Weights of a small GPT-style language model, trained from scratch on English Wikipedia.
Training: a variant of Adam for these matrices, 202M tokens, 6174 steps.
MLP neurons of a small language model. Each row is named by its layer, matrix (up: input weights; down: output weights) and neuron, and shows model dimensions 0-159. Each number is 128 + 24 x the weight over its row's rms, rounded and kept within 0 to 255. Numbers have three digits each.
After each neuron's rows, "fires in" lists the words (lower case) most often at its 100 highest values on Wikipedia text that the model never trained on.

L3.up312:103117108100125141119117141140167137106150131108122119175104152102107112162162127122162105154136114185145108177118124131123123112106162128124161097104103110101166144073122091186130146162130135166154138169159127107094140159121139117112153152130157135106125169139076129088131109128114140128087132150105134108149145129114083149079131126095120070140138124134092139136129135145146181123095103123151101148161151135121134091133127128109147165146154150144086127146083129094138147123150122
L3.down312:067138073095144187155132116138154125117153151086114145133138154124104145140151136149138105089146112153147091109147114125120116092122169138137131116095110112093139148099170086162117140171115118142136171135172111121099132147144106139108158152124127121138144128170082133126154115141150123111107097108110130116149127152120095135099163163102122100118125122107126140142127136122151166118094122155082163138130146107143112126122139106156148118101205142163078091120112124104119082130139160
fires in: "out", "up", "down", "off"

L4.up389:064095113098126177101134083104138113108123123092134138148107146146154132146112129087115109132101152134119133171144067141109129111109093160086132115145146141085099150108113130157137133099134153145136092135121179091134120125142139127136161094128101087098135133142159127108144107135113150136124109102164147173139136158118148173145163134114128110088143142126104179149106120144120136141127113137122142144103127140124183130136104171153099134123113165178106134069107160118098145090135116
L4.down389:159125153125121112144147138133105118146144102133125111083151090104149203142114153126118124137186126108131137119137172117135150117124114125170161123115133122136134126143141125136102131153139129113081141152152151146162131146126109098086106158161153175151139154140131140138114134109129089103102193123078130110110142121097140098108089122116126112155094132118161120137139124137105111101159156131112114104148095132104087129100180082109153135112147133081168138165104063100142107166125117
fires in: "by", "pura", "from", "for", "9", "up"

L4.up175:154095152146116151113111122142116098153075109119176105110138136100145133114126142096145091123119145126164111138143119133144135113097112161158067124128118154121141149158108117117146088130143165143167118129154133114109160184116163116144146172138109122110160130110097150141127086117123125112104135146089139126108137138135163098112116118092142097126162127144108138129080117154134128093133071153140141154124175151140147072160138151099102173130062066152132110103104139128124124118138114
L4.down175:123096136129096137115080120141101143127090140086175060140075124092183147136151124109143112122099143126211119128112115140117114123110122136140130088094118155096127136158114090140168117106135153146154142142160137117126154163146155097118189179105116123131145130124079166112141106141142119104134123128115116121120110119118144155104109132129154138127136159115109144134122087167152124132129105141151113144142160138126125089167157132129089169112095118156122120117150162135077137108115112
fires in: "some", "most"

L4.up102:111128133141146061133091102121158120126115143097114131153108129108153146139185139114112106108167131101134157122156098119139145204126135099118148113135089164107102133136116180143127112122126148122172110144075140138132128123118115110106129152116100146137131118139106132171119152166111123140134102129127180080109121124091152151105121113088123134142136123180094116113144110170141149104162168093181107159129131139106150104157110104107102120117131130136062165137120120139101163138107129
L4.down102:104121138160093148109140115129112149116084173112169126143113115099141107102148131154093137133144115143121130127096128085107105042140122144139092128106148130153155130106157084085108119131148122106122159132158092113132129164151149155148119100150131149125145104104173106113174081135129131130176155154148107178141103131176076120118130121151133155129127131084123124144115103150160126167109128136126135172155117123134117152115098119121140106102114104152169164126079143129140140091137153
fires in: "7", "8", "3", "6", "5", "2"

L4.up86:113107107142146176136164120141156106149115151111166129139114097150186111135118165112150099097152158151156097153143136111077086149110097102126130116093139162153096148115135140172150156122088119141160106114138116124130169111124120106140152169105063144120134122135162160105114088124151109087094113123119140145137131095104135148150128133131121152088148150131130146123119135135124151129102077159118107091188140179138126131134113075141119134110153121179125113132136134112132095136104093
L4.down86:118135109124164148120155201140126137128150144084152114133127091122130181145108118147188094090140131183160139124125134120106103139138079146108114084126088155164127136126108127126140147110103146133122107144106109165160119085124159103067116142137128155106135095149158138146115145142173062137128117108080124134107136163126150133146120168130091119124140144115153146138136119135136109123141114107153074100144144075135129145139148070144123128132133127119108134117132133076145125152143108
fires in: "his", "as", "him", "with", "at"

L6.up365:131146097119137119123146127119127143112098140114115122130109128125108160140124136124071111106147086132137129146094113112143121141136092113115151068119156150139116155149135143082141128111088153081137145132137150142119152126115172113086123139127096119122144142145104153070132171148096123093136107079091133101098181124097135102173082150140180126105149122151150116123171115143130088140140138104110115151142149125095116114134166199142118140161155153169143144142105120167106111168134138
L6.down365:164110147111111155111128128116103116120115106122081131143115122129175160101144109161102153123115185129105096107131173160126120100084153138112091141120112115116119152116109144140150117168132132134108139101147139151098122172119114102178122165165144127159161126160142106190141131116121147117062139135134125112146060146106169138121174119151124134130133142152110154133093138135100143156136128135140123089103087134135118151159093077118116128118097086116117162103139102111128161135107097
fires in: "and"

L10.up336:132120115129113127058089132162137155168126154112131102099104113132111116152154153120154116152102160132135111111094128120156113104051089145162157124112132157100144153127126143133128125135107189166101121151132143131181179106150182195110149101136131134102159143085105111116161116140128105122117112122120142139143117146126149130178123126101091128076124085143107153142124112150115111127104116141146107169155125115095100119128114119119098167134114111123108135138173138162113136116131122
L10.down336:113090133154128146128145103134158114127132147132082181115160161117173120159053168139093143105145164164080159133146137101137160104126120116130126151112124142151121114121128164104149149123153155112165177108144140166120096150110116085144123165117111111131119093123133143063112078133126157106117110153105139130143109088132107110086150115121134101092140141088145171127104091186129135122115154132123116125082130134136141149103138117130103148116142107144122140167096154121123127105142130
fires in: "two", "most", "a", "first", "few", "only"

L3.up559:039135166105143115140109089118122154105132140116124117143141123119154160152130110129155127122077157129137144161160085108134113134139075120137118157122128117110105147108084122169122088113126150143135126139101143121131097095109137121137166169121131135111118120127119129088132133135157089063129149105140113126097146149138158136177128140121136124106134146139100112128158147167103132155156142101143173147134140127145124130164136021122130124129111154119086120096121146131165104115097142
L3.down559:060146129080117137102139136135136159092127147113146211133133120148155208156145090149155062131135113158092122132125138153136117124144122105136093159112143147119135127096112101136136108116129132135108119080121159140138130090152121157095136116144154124103125170127127138114110100169125127086143126064108167173159136127151123110159160164083117120106154090132111112147116143147137121155123127121133117149146097110161124109138143097126158108141134108135102095131110097132140140129133145
fires in: "in", "at", "to", "of", "entered"

L3.up484:131134138149127144115124157139126114142110142095105121162086163106136122095189152131097093166141096103119099134129105131099097127142160143134118130103131172115156162137116170137150137135154187106132165125137119125070148141152125154103146159122155138143129148133104141095104136152108164116136098146122111114110131145149173099108119115138073132077145145119166105094113117105139129150147155126121143101134164171154112096125133148140121122148137157121133131145104044131073107107093113
L3.down484:093091153118098115145112090149120157079187124130133092099122091141130142140101103112161114074116164131192118112150110144160127148133114113140117110106144095123151137121129133119097124138130088138139128135145136111162118153093153123145134125136112149074157150141115108130119114101104132154156142139142133164162152103105087151122109164103152133138122113158101169136164138136118094119155120175084096100132104113145135127149151088149152089130112083118160129095128154152169152169146155
fires in: "and", "hts", "expression", "oliver", "anderson"

L8.up89:093123134138137113141162155107119146142114139124145108102130090120144162115162135106148099130103156127157112127138156126140148131132105153132143137105137097141115156143165130121118093118099127108121167138125112140116157131144131101065190132135106124151160174149100121132087144111102108093120143102108154154111103112118133086162085124149150104116134130178077134110117114139152134121157063087116109131096193145126094115099166082113080140125139153179115101112096120106139138153124133
L8.down89:087077146125166140139115138105110117120080133102123101126120101164171172137135118152138134097123176105105124120078129181109129092128159153142134094158128133146127147140093142149136153155122162155127123153160121127159133112128121132113099110139087134142162137129176126106097155065121133162099126144115141111138120126125143108150102160184072107094144126129138113111153098149104107174149104147114118153156097145115174108122166136103136147142101127121106141084086112145133140116140101
fires in: "while", "to", "after", "since", "years", "eliminate"

L3.up476:125152124082145132161078100128158118102069161157122122105086150124116123120154149063139121091152134106142148142140093092125130126130120107127134116099094102105121103147122106154123112123122191159116105149127164140093145102153152088184142120161113116117109141117124105125146138132152124121110119109152172150135094153091167122155136170174108098098115128154129114104144115135153153131120121125095131169170146149132117123122146174133135192143142141125101133072118135154129106128112136
L3.down476:137150123118138119150113124137112145109132113168129069103093145142155110142106145110141113116110155144100147142100164149119096115107091124122170156142127134115106146146114124138131137134134106092134123119089136099103111091114139135132092136124143143177175118133136108110137145164169146112185117150124142103059078158107164126166157152094154132109172148108145067131113155105123204129112144134126145151125121115117111114137104153154068139108105152097136162127143124156122122148094129
fires in: "1", "2", "which", "3", "end"